From a checkpoint of a small transformer trained on Wikipedia: width 256, RMSNorm before each block.
MLP neurons of a small language model. Each row is named by its layer, matrix (gate and up: input weights) and neuron, and shows model dimensions 0-127. Each number is 500 + 40 x the weight over its row's rms, rounded and kept within 0 to 999. Numbers have three digits each. A neuron's up and down rows have the sign that makes its largest values positive.
A block is one neuron, or neurons of one layer that tend to fire together. Before each block is what it responds to, as a language model described it from the Wikipedia text at the highest values.

Responds to: The last word-piece that completes a split proper name, often a person who is the verb's object in plot or biography narration (Xav-ier, Park-er, Dr-ake); also place names and occasional common nouns (Mar-ion, en-emy).
L6.gate325:452485510535536468499539452518512478581468557554482440495522416547507515472494471449523498468468410552505440611454564503496448445549510457537503513442424442463596592476477539560510431465527507573411518500491523483444472496539504486498514431442560515520479458433493589532521515507505546486566469493557468508468526539587499473549522567569530496475419481489395527497497605491513542485524
L6.up325:468501456518459534473560482453476523554508558502511470453550493574494504472495492545436544491500451472579491520489461511529472471471476403500495477462524412532483587575505501479497467485459452568509548524491463537453508496472502451485486544417528484461514439446545551636540528570491489474525408517504533516519591481587503446510492524511511494480489495508364523487474523503494522470468

Responds to: Words that open a new clause, usually sentence-initial subordinators (Although, Despite, If, After) or reporting verbs (denied, announced, described), preceding "the".
L6.gate256:542452516497439475489482510540447584501588517495467505472542434560526515441486536576546523426560505430510424471563525488512523572463521458534468453537543439532452489480455551513540521498504566573525458537556473480508465528476460522515549515418540519447535515503452517490522492517523512556493472497479533452457527557508401492504489508499459496496469518523511539529454554502543464512547
L6.up256:516524537489507424513446500501503475506465489560404490535474492433499513436454579546487497519513495479506545482410515438522529560577523512588465453487525480463490500473408506541472477430462512507490473610419483556476479517479442555545573474563420517545504494515529537478511454478511503540595529461548487499502448505483474468517538548492506468590469524452524491464526515509537528510503

Responds to: Prepositions or subordinators opening a sentence or clause, often after a period, comma, "but" or "however", such as In, by, during, since, as.
L4.gate66:504483574484525455537506527493504485552524534490518520483541504579468466513512541540492530468517537464460508521522499539550540483479543448425493570522543518445540532489515546572481392540512500491474603473526478520493469539512450493509560458488532470549508537518437491448532492532518566534496455534538524511499447524461556513509481537529500568536460511490439528553488483474526551502404
L4.up66:524555478525514457560449498546457540513534437449507485526561476514502469525515543523473531495568542436530489459488442537526477514538468466529470529544477530505535554387511497453442485514513460466504463502552499515506473511490423474537490548396514533510520449491478549490504508457491406535506495576566496472506521551467450540454565544583509480461469539548495521508492518543511467523530
L4.gate305:496507556544509478495458509477486461476540466470553529436570349467475507474564457565543581505462508466460456537495532495449491522489495506522494556520485514434514561513553521560514465460490509564463518531527476498533440531470497498444502496535551519508473541487458523439456463527515517528588524444485484473563509494547493495443539630571481457521505507508485476455556520480520461442461
L4.up305:513481556558434546577536517450451451594500555481520466496508548531469493551469564488483493476534515480466530550435500550529530577500508480431460505513493463406470533499469457540534419548506461579486469475515500556470499513501550512504518501468586524461556473531473496484495573505496502490543459422468487485549443517537431487530487552522512497505496513522531571503458569590515518462499
L4.gate536:517464555501530453507472475478519514537522462433544531563600491530435518502507498519520546497460473471469410604548504487504512523448532448512442468515503539480540468549566514570489458515548493415533500413457533490476575499452449521493547517500557506485531508492499528498488462489549560492532480450527522474525492520466418502493521580513533511443460484493482507534538547543486551443520
L4.up536:405431520554441497468524533565456418541511527463556460530588482515529410503503518510556520517427505463495452598538525538466476527488551492455484553530455474410511522502485511493544505485533487427407502431478480584470588463443481521476491560473531553475548523474511504476476549523526492474551451471541521459529499481524472491470537518505594564534571552509514557503472516469491576510491
L4.gate687:528481481492587541582477472589484512500459594440488492437565487470468446553537524505563461457515496552465459463540518505501478524489538463526432464504545539573537543497463477527497494449520529525504536467508438533495499454483444436526522527475531477446482438514511498477534537388466495513500447455477472449540502580503507508460496497576543516532449437581513458508606463565533443496540
L4.up687:509557431467481481482524479439491427521538509547463511437557528494491503516521517505443491455503544540518512512516441461415469515552537503512451494520443571470542568509519467537447472539491419517525481444489544486456460464511442489495496508467504539505533526571500522467575517477550487503526509526536459413462473554506517495485495517574449476568501455506537475566497483458452540534502

Responds to: Final subword piece completing a personal or proper name, often before a surname, bracket or verb, e.g. Suz-uki, Mitsu-to, Park-er.
L5.gate60:541553547491447476519477451487517525569573457481500469525498507542445503442442548538484492452543508537542444492392507523556456464528471496519460473442480472473484482475534493545482537480449548482462498544562540532499374416556433475500533427411429527535571416483497528487497481488482511556453449514540527573518521511470507457496492545500527487479568555409529534484588516538562483538451
L5.up60:527526570465514481492534483463497530551463465499554499468518472492471563428475454402525541446503486451496509465471459478529507468503521548541509465494500526489452429537463453495502498547487568523467571519519440479450548522538509527446528487482364510518435500457549501576468521443504530444524439520518523499560551548532485511527492465531488530497530434501469509468453490506528509546463
L5.gate89:467511445491443377480456433453572470600507568513515503579573488503431536491583494552505528518581529457529489518478494520562508435534489471571511487449486391487513484478479478530425498514477497593476554530532502522499471485482498527485525491509619510492469480466532571537482553563456505469514495473483486519530511568541471533516572454576488489520511480445492518517549570504498486467507
L5.up89:525473514511506505451462471524581551560527457504515503475547601558558550485481470587532522563532548492548571497466513509540524470545507473520525467525468448512545497503539517546439429488551523578509580487611483452438554515529545500510521460486591492507426480462485555511510480466460507474518512422589532444493475556545458545542480500515449549467475483454532531523510501554528475411462
L5.gate149:585453495487486524576572469446459434456467512486535446465502405511507464480524502554499587436516528498505510548522540529537525495457487473394502511434486488495597480506482466536477530525543493474486540590536524554481571492471458475429499535557496441468513491503504525481499597518539535550513530495506487477520534563509536491500438598466484426518484559595538502525512480514556560519514
L5.up149:457462521443438528517498522490478439471488612496551472411586540526471523540480590575560530461527464487537534504522508509505487500528452539488534567555501485511495520459495485505427448543519535429508511466528495489473557473564517506464474555521536500566543406530535492551462477484483532487467418503493514525440558607492470478430437534526443505508499525436443496521488554500440507516515
L5.gate157:538466509484450481553506430484520487506519523481484518530519540517493486544475471529502512521528478504516465506483444551589416450466467481529482441480327503551513536543495461458490530535413507506512545552465496467479420560414492462464520480498527530464535448575451454513523522447479565520488468477500484464575437504476498467437527443515464547476569514512478503466462386516441443538434
L5.up157:540508442499506478470424462537486551506449469511499496492495483484554551540503477511534482444495460557506556481525550503509541499473468578559432503497550459481528488513491517568566489487488485500458512483501503535493553486469502490545504469471478500438514560483557561532515486509463531410548466503455552594529479570482478506464488474481448589587488481538511545492484474511531569509463
L5.gate234:551455500479432483515451461517505521507471583498508450456537509555449550571490440449513582501514580531519509484476474460444450528437461471492491443508546482451539488529475522561493531505410474519540435547470531461546506510445486503478536496426483503483558545470486542487482507489497464493512447549457466556564482540476504495488596530525497574470482520552477487555489510480467493477484
L5.up234:511443529542456489533524548486465522476464530520482498561508602466484492474440538493499486510521524551545550407451410527481557558570481523466479530471468523465451561491532435416493588555495509500483517543478473427541470494531454480549492554510510463508400518488474457502587454476534506533579496477493554549480478514491527512519515444414493430475494492481522413549434472439488431468467
L5.gate358:477452540542468452462427493480543493500408508528512470572548485539521532443541531504510473511530507503436547503496542531507526482558526504471463508478520429476501479546457529570563446537522499501540499525485580479502531491489467551580555422445579557477554556440484536489553522528424565526499547439540516506470473574538474568499506507520495471499506474467580517538495538448537558512493
L5.up358:495532552575528504502535531549467472537582542506530452491569473452447507473400445557498485571528526483540471522507547478578487544474512465499483539488510496504474418484471495490513416446455593507491516521532463541531626497545498446483545529532558531467469488516528539495462517462556547524538437497450516375527476511499540492496495517464514508452422513590464510495524551451526522574525
L5.gate375:566484474507502535555510552457507537548469556476423408573535539547469490483526541477512478442524492426497519521526502421478544469495488495506472534510517486527493511523431480505531475544482500524504480489534421516503464554488457576478462567497485515448467605541473512525541496429536575550461444500506472585480496558522515463421526513433470457538540478533600503497503496458500499457435
L5.up375:515506519542548512563488536516478490459520520522521482559495581507491466549433531549486516470496459486504508477553448443518457544518427426494505500473477512515505485508617533441450547524531479533495489520496558446418557484503432470492513449494662494471598450426522528519505488447457517521523425501420440585534452474472497517488555544486483454435518556559522419521493468495542576530508
L5.gate423:429565528486504429454462531519489505443516520501446496550508561478359473470464537521536476474473502497482487549518435510513454464471539564445534459479485510478453435487527498460461519471553544503512509446490554511494529452481442509504536561512513477545515525490479433438503491544429488503494502500515496403412459575404536526512532420477494469478553536443481483526528504475529549460510
L5.up423:558528498540539483508471490480501504494502505541494466478502524514617518533505467570444506492481481510501527499563458446521482524482506492500561511538527543502521517549535459518398424543464500503552555447476564506482522503386543491521547507514579516540567399481543536415485488537575535440441444552474496497480455538517486442615477536576526527545472450453505532484543562470506462555469
L5.gate489:542520494442549412545508510492478533591444459450512481547494600472524516446520493512523454515494521437550505439522446500509457435487499477565571502533494497488485531543442455529504521499464508522453498566481540500512543527415472560497493520579646462448505436544471538597501565472480486445481408489498451572530491476546496519508569491544436536530502525542463457548466568540499500492571
L5.up489:483471548538563529560430492478452505481496499469471432531448492448532491471458518547380489501485460505540472528529482566519422498520464458476529470513444534549578478503530450523444505491508463541457547485528469469553475499444519471478440507453477558522576507435466470467482474416485508498458506504469589481479449526442483447458478510548510446572537465515469489515501481482518441460476
L5.gate531:542465524494567491502405483500484494483428490449546493530508535511420551496469457491441492518446459411445464457426498553521475530515509489543521477453523537578462508509476490442498503571464550549448453539587537576420475540473436519527499412447481546514560440477481546500512512514440534441490457486515574524583480500511501520505458569479474520515573485471510557494503549544544522581417
L5.up531:513503483551478451533443512514430539572470483560497497526465548431547525454484498495550524509515505539504413505545479506498543492494498526565490503448516482432501485453488487532484457469467545479509453432503533546491517489437527522454511463478643395530493484519429504479438450464470578514497503499525494599549499494450464522466448525445444507555443477515514502515538607506485530509578
L5.gate633:504500515507467467546543537524523478526467566484486419469465535545489468528449473495477458476508459470488522472426457490561539552531462538586485519510472538481594558506451554551452485516552516558425546508463541478492546526470481476508536500486442448522531474468468506482539492522484460461563511556590502454555521583542518432462562521466475465523526499484485556508544466564482531527446
L5.up633:509519566484430515553516521520462507487521458467524476544467545470524518490533475463535495534552458501528531480543417556518485507484478501541546530569409476528530532414475479533504642461526475520520474444465480533521498456465512497547538498494596473475594536553560520474482536520530512509459392481470470532547506536493472543461515419571548489525445563470452480551507501526518456482525
L5.gate637:453480464527568471474560423459469525573535493543444528443604490532475524561521450576487476434499593454537424508484507473544497524501462501515524380424479475534452531507509431520501500520494550485468444492498551454507511581518479491493547530565619481432439517488579497542499464497409503500544486488521485518529464585477499515494520466468477565518490569539499537528426548512451479452491
L5.up637:530506572477484508497506548532485529540516495458535432497514530437426508466540488505564471550554424477444465532520492590520456478437510531528443559553475515501534506461483516551514529493565480510531551539548508509467484567558475502551501567544561475514473477462463521450555505510514462412547493452497508562517432498562507528488568525571532487512482456438498457498483485436490498462455
L5.gate655:511511532519435474483526501517488490477491550553514496462493571533542479514445568543459471470553474475510520546470497491489484550426407530476477553524459446538569496527538496539523456475529527406520555487461492570546447453485479457528554529486527428487487499562451452510393549424502510491476436516448529460520493519518518577482464489537511447610493485543498568487535505520560400494459
L5.up655:486460532445576504496505498494437490526464520493511473578461533541515474470415541454480463432447483514519416514501441534497521472534500469543520583427414473523532534511524552488514477516464530597455464495506502555456522508421439564482550468481514544468533412478500584546534491449458498504503506519521580486533528555533551487587535447432502537522525515500432469423534568574491498489533
L5.gate860:517428568496498484441418506502503448559530528469517453508575527509441507507499493559521523500555507478522558543470466528474481505541513547542576511480495445501497482509467469514512535567502489438531540456407519546538463469520502467537534501530513510553410471497549516522545513504575508481508468520486543544457541580457447483488552567438490548552577470495457463529482460456499510488558
L5.up860:528487455518529461552462484498481436468500576560475541485501515504478481531563515499523480473528463494471493510471443464474464483512459580484490534476500494491535482555450523491476474529475515505495459486565478541552477520517509524488541553518439512536469443534515560594486545476569445487572487495481506500488528547509518462528520447585461520489433528522515450496562392507456426468467
L5.gate920:577491495527543563483536508472455450526518557559561456453544459519439550466501512431528536508479500469534474502452509548519525503527458489458472501460528508531562533513540467629410534486518503517501439521562547490526466451494551460489556516485602454517510379438510536548516545540462532508482429428414516590470517606527498460524480567528502420533469493550467506480543542443437558538501
L5.up920:517448543547511462469484445478505514483588500508519507479549501518498509480539518457518522542477551498461474551497573527392542467529517551523479431514538455506404583499454471533526510540585526518546542446466504428517518519454518431532503537562383430513474465511456555546526444476507484473552474488476522527585440566497482486484500459495514485519493508461408457473518523518480442477484
L5.gate934:520433541494515519508468543506454468454413524522434493517503481544433420492433465455496474544488500484475518488501486496545546507514485525604515496517407491521564524532476507492476508534465528503465456543531533533473502541378512462499559476464564471539585379487441428484458465500459578522448456504480489510468604505503504446463513516463541508506510518480447478544538479440477475533487
L5.up934:487460527531463446523551449521509501465483565535543445465475606527591480489531501450439587463520498470521444601561519487493474449495455536509560549480528474539508523478563433491475522497544522525494418528431502570489519449483562531563523543455588404475594561571558513499491505496494449486546513533508490496559499508445500499498512470502437472589483483556474455453521529495510518539463

Responds to: Prepositions and subordinators opening a sentence-initial adverbial phrase, mostly temporal, e.g. Prior to, After, During, In, Following, Although.
L5.gate22:516509461507512520534515555440548496498484496481526550562497531543533438445443508559496462440462476537544519455515485542562567537456498533515526542426538512509578522489481476569484554546525465528498504506493430500501470546479510527476528478547474491508516523562533486546557511518535541477513443444528519477539563517558555483499563495575432477482546489487592475516488455455483577537518
L5.up22:482475505498596498464506480426491420499428463523487527482539501470474485481520590545521497551519507587504532417487531452424446479558475429555506491494546497503475552495485492533416574555538441506513473465501521551454490501466506578558488426482478486573470515447580491488579526510518517493470446517535489540445511547540419502511429511531517436537463529502546581494501458479517545442461
L5.gate49:542515569541497445553547449521466521431498486460522543516537409527477506410477532484575523553509542539544466487481487474483445528555519531504484473512535511500509537508522478506523441378518509505465552490485491493593441508435494418451520469519531478488484504490509510564476482558536461514518538518516487529482500517475422475472508500444501489443540568541445504532418523502491413468506
L5.up49:516529507516523539628567496484527548516500532514566442516505465582450444497531554513503557500427561528519565495489502554529578519475523500547509523413520514492517480440537446465495439508499519426467463447460568579445520450503479491521480592512496491525496518489502449581571540466484500414474541536545529484357518512459505468488498492497480504566493390524519535527518504515546509505558
L5.gate69:515466558530485491514513480488489592466476459520550504536511459474537555548472461529533522514550435467382570525486495481461491512543540538547475506461507484532417540510504485570533502515406493512580506525577520537507495525563552458601537546501523426522505452464506445475625501489473487580495476469489502465495464554500450479537416511552421543555435522388525541484565543480532534536515
L5.up69:517507515585464494495527461544459545491429534591513479566534498522462517490489534550558492524526455412520500497522499499503478434487556481431528488522484476536542475483494557540545511515590461552521504501494525523452461468519507457515570427504430452500560541530523494480534438444518443540457453438518501467492507507470471517528454491480491471475506524394475521448550540545539463528469
L5.gate70:489480515482444552456509506552455538517527499491475548413494513517480482495511534508432475520500542447600492446508433524456484496461518455492481453440523490474499517468483519556572516502529468555578473509526474457488462543472495463522510481447546512521488553601514524484506417498511517433494465551614540462490491507475459481524517493529445486506367538571485520573563493516493503522439
L5.up70:566559505474515551509548425580487502510460486441506484444517431470481542485488488523532504502503476471492525517455552480521489505519541483501515485507547451464570541557475484549590572525521487546495473448545471474497555551499499501501513530516428478504457487511517456534497388564441566509457436534566611539623514522458501437522565493442505402431433485519492457519536496439483539480521
L5.gate115:428473533529450472536560488459492485517526531490521461519471416443544441543525602512501534522445498444450557504456502510475475479546550467486467558532521479481606451491497549498527471525609582476555449517466526502522531492556453575521553522508554548456552526514441475458451490441460512540513557513509466520491489449492409444505482585408508492576534524534533478562472521494535499494473
L5.up115:525484501469541507511569493470474538547504495507660499479530483519463414538580495489546546529447514474522523499465532562483487577526487452482605456521501475513497531519488513491523476609549518508563533471504457453444535420516539527477502546461520466436538444432495559520488469480452540443471518548520536571475552507481484465476507536500476479555525497526493516500506439536429447403474
L5.gate129:506482525477485542545487485540519477552485417484550433519485436459534458519482439479532437481511472507539447491493467475450568486491504433533498443552506577505478536513527519537529533485566496522560516485552473482470499536480432475462540583479597542456463506479525459510530501513481514488509465547500485455453519510459489456545543516553598455537472455508503464526462474574513532538504
L5.up129:546487496448416486567481478567568440489546464566529466580473431490503433503551463474519588488506530421512448516483457460538571485505528428479570421491454528473477508491543518515542466475535464517475468479577527506524480532436449469505460535493582522484438545487446497513489473504374447510439494522429546496457511478498496533593487477495497427504473505517583481543509501511440490511491
L5.gate141:475510422454512515511480544455499513529491561497503523531491473501474524470507523485518483448489531536422486511499463536513556410464500502532504517532511466454436485474462461491490495510524511444546539442476516475500469463418513471524386453459556447457514608549534530462552542533460501474476435489468529474513489405556449527485489492479482539544499537472519458499502516439473433524516
L5.up141:427496520465533468527526579496481502473500499474528460519492551506469510502516548533495448464484525448386520433497532502562540463569542563512514494545484490449529476531449455453441448482463549491499571499561500460536524521548508462476556519473545459498447474452485489434577503539536510533503496512506444512491524532477478488481464394517448514545526553521535469516536503456434477519500
L5.gate200:474478492490527440532475448457513535436503538511496445533469490442488515483557478582477469449488452419480481428507503518540509463544459582491483468543505466441544460487434532467586449514497479578455606521521520521464453501563503487532513490489499494480542548536479452521461535473539506543451537512427553439477474513504492443517540532528445514444432591501534571485496495487543452478410
L5.up200:513552459502529459528546443440532549484503445525517550443536498487564464509499512447536458454475499549435532540505520466436572452464533471463518514519482486503501425510492514522516464602500551535487499556584515517511421533584529539493515464550435444497473469500501487515502504492551466492480451485453494484469514535411476506432507449449468454546508570512494518573494451524532518539401
L5.gate365:538541495548466484514493551513499434531461530524563512507524409468487543446464489499481478531561509502406545492533502459539460501478544500496498537428543524487575538543463503573483458526504494523478500549470495469478547466475453506452547504502469468531450429438447510426515511610442480517529501550648529429512459526451448514428491580491465483560434504502490527465476542525501495535550
L5.up365:541548511491547514466504507506488500474466485502444552515426465449527480507518535554470468492500448501444520512529507492456528428538490471490459509480473576493482567519548512464565556525489492452498505499454562464547522507504428487481559559560549489511537524410481501523458462497503499489508498523442476514579499516486535515506542453495436503510470487563449464535545497518501492422482
L5.gate367:390465461534500468431458506496515501453516511456549504465503457560487503402555503518559574506502522487462480470526513446522488498535477429491513506500611556515518517438498533481518476550509540535576549447486455467517520466495534542569495473478425529428559527590542427524537416493529578482523434498546458550519544537457475538422508518459529539525411511480497527547502540492483451486474
L5.up367:489491495546443532526501475523533469543489486495545533524499517480487559563563518520548487499560486459493492450422505535541468487521595486409539470593485426490512517501460489473542483539607546502585504465508403574430557429556521535482501472516520441496484521563477445536514482468514525563461397480537476539505571511541463547507497498504529473502524538521503503550516510457452530534471
L5.gate449:480536519476503533524447523551537573411485527543495520444614527436500453465552486481502440543544473530504490409485509541556498533496510498469506514498519500499510415469464441558448557453519438522527601524518551507459465460537467467501549496494475482440517563517556468497523497502477526519513454570497571493448523454469395534509458546477496491523519516481538444535504431482504486507581
L5.up449:496457495507599562503566473525562514463477489499456532500457492501468476529535520446527486428501557496499484484479417458593510522491557468509523512526533486545445431471525416494458452475524563473515512485491518519453497439455524487521537510470497490484460562517564498473461466503495495474485576534482463471510571539541487529455498580483523482475475524505503465531530545481481469494514
L5.gate507:524422476500421466592495472527500525458495445513433489423527507489470366514533463519563510485467460460467508537518521443521457486550565517481464573440500440481510546463515466514491519437542439498498458464442511494481509534504504609511446483452568446437530534474520588494578443525485474486544488506477539486503489572546453519557543538556444430528503557507482521497543529439570453448449
L5.up507:415529520423470475462528517518457519530485519469504449502593478479456451510516518514498580455442528470417436518530505461532441529588529481504445510489453560555415491456463505486477468463506581519538527473525485534444466477498487523493538557483420447536470556508489479441544534549559510485443530586521513502517524550546512511499528475439495497526455501548544548472513544450526450484515
L5.gate550:463466493512499526459462489413404543458546504452508526520469465520448512503513426538463539484534502506452489502464414535494489465543528502480533406530551442503480456466496492517471453571544510535418508503542472461559424473541499612516411494478428484477443460527476567535513512491557504555488505484528530447581497581502380465426489477522519471519477595434509505432476492464462500487452
L5.up550:486487500479563485544484497498479501533444541482494477510537459539484432495515590508512539602498472547462497503511491516474438528426492532472502492492503559534518480518478562521581450463404482537478471480610535520532567466485549516481505518508476549450520523545536460558430524513503531563445520516522491511477514489499441471483565490492444486586457469573534572556468476482520564528470
L5.gate601:492464522507465560455451490469487478462546462498470456546471512468501492514575484488495458532470474421493510463508508478563506519576488429526453490525490472479495559505495481491426468475498568486530516501495520478484463514484480542473519518533468465546536505537545513524507466483522462529558520502516590531507449493518432476556505474568581579494445511540536478499518499555431508455490
L5.up601:487515474496420516545443540543539519544499527512515512514498501524503521478449569512486448539511496542416466471495514512550557466560479485525546503489500487533535508519455487468467514497492481505524515502473459545511503496502603542473535403485502535426524505467454525468515468521530482514521462492482598536572553545518448469475492480479478503470492472501456514507529576599480573474519
L5.gate694:543452524545454522574556529513450487531423474477537507500508501511532440491488486535534568511482532455477465479498555536490443434454577480438453529540529515441452502523548473543537501537559517449537494478554500473522472435481498535541525542553537490528545502545429462470547480398526551531500469487488498499498466460486388451452476573460500511543556565505457532501473535540504550489496
L5.up694:518452499465475507538480500447476518487537493455584483532503470442459539496563484497536487532505492470524478571520469529478457528506514524536460561549506570409547526516497477442527467576550553588497497494572469520487507526499471489479515495491612516492554492451410510479475472488480456516538558440545440522474474468515408465476516527478428483543477474491523530491467544444544508458484
L5.gate882:501414471464492511487481529497516479486556537490480460518502468525525449497513484508477446524499462447487482524504538507547512470550536523536480494539568495483529500536504504492444441501430505496573504434492486545469523593491438506535529529533535500404464570458513463395581594499497507489505500490520511472576486408476531504490494583523478489522550493564550536451414510536453500357472
L5.up882:519511488474460506505496520493533462540439416501566503524537498523491568496487487498477424478475536515410543453472557541471562521507484552533492527500498427531503455539512460531543488452460524492523461457573523540466490422503432428520459570510491460447502458531484508468435554500500572550492479551512563478560595516471483505519503523434483503500513525465490584497529496599474478488437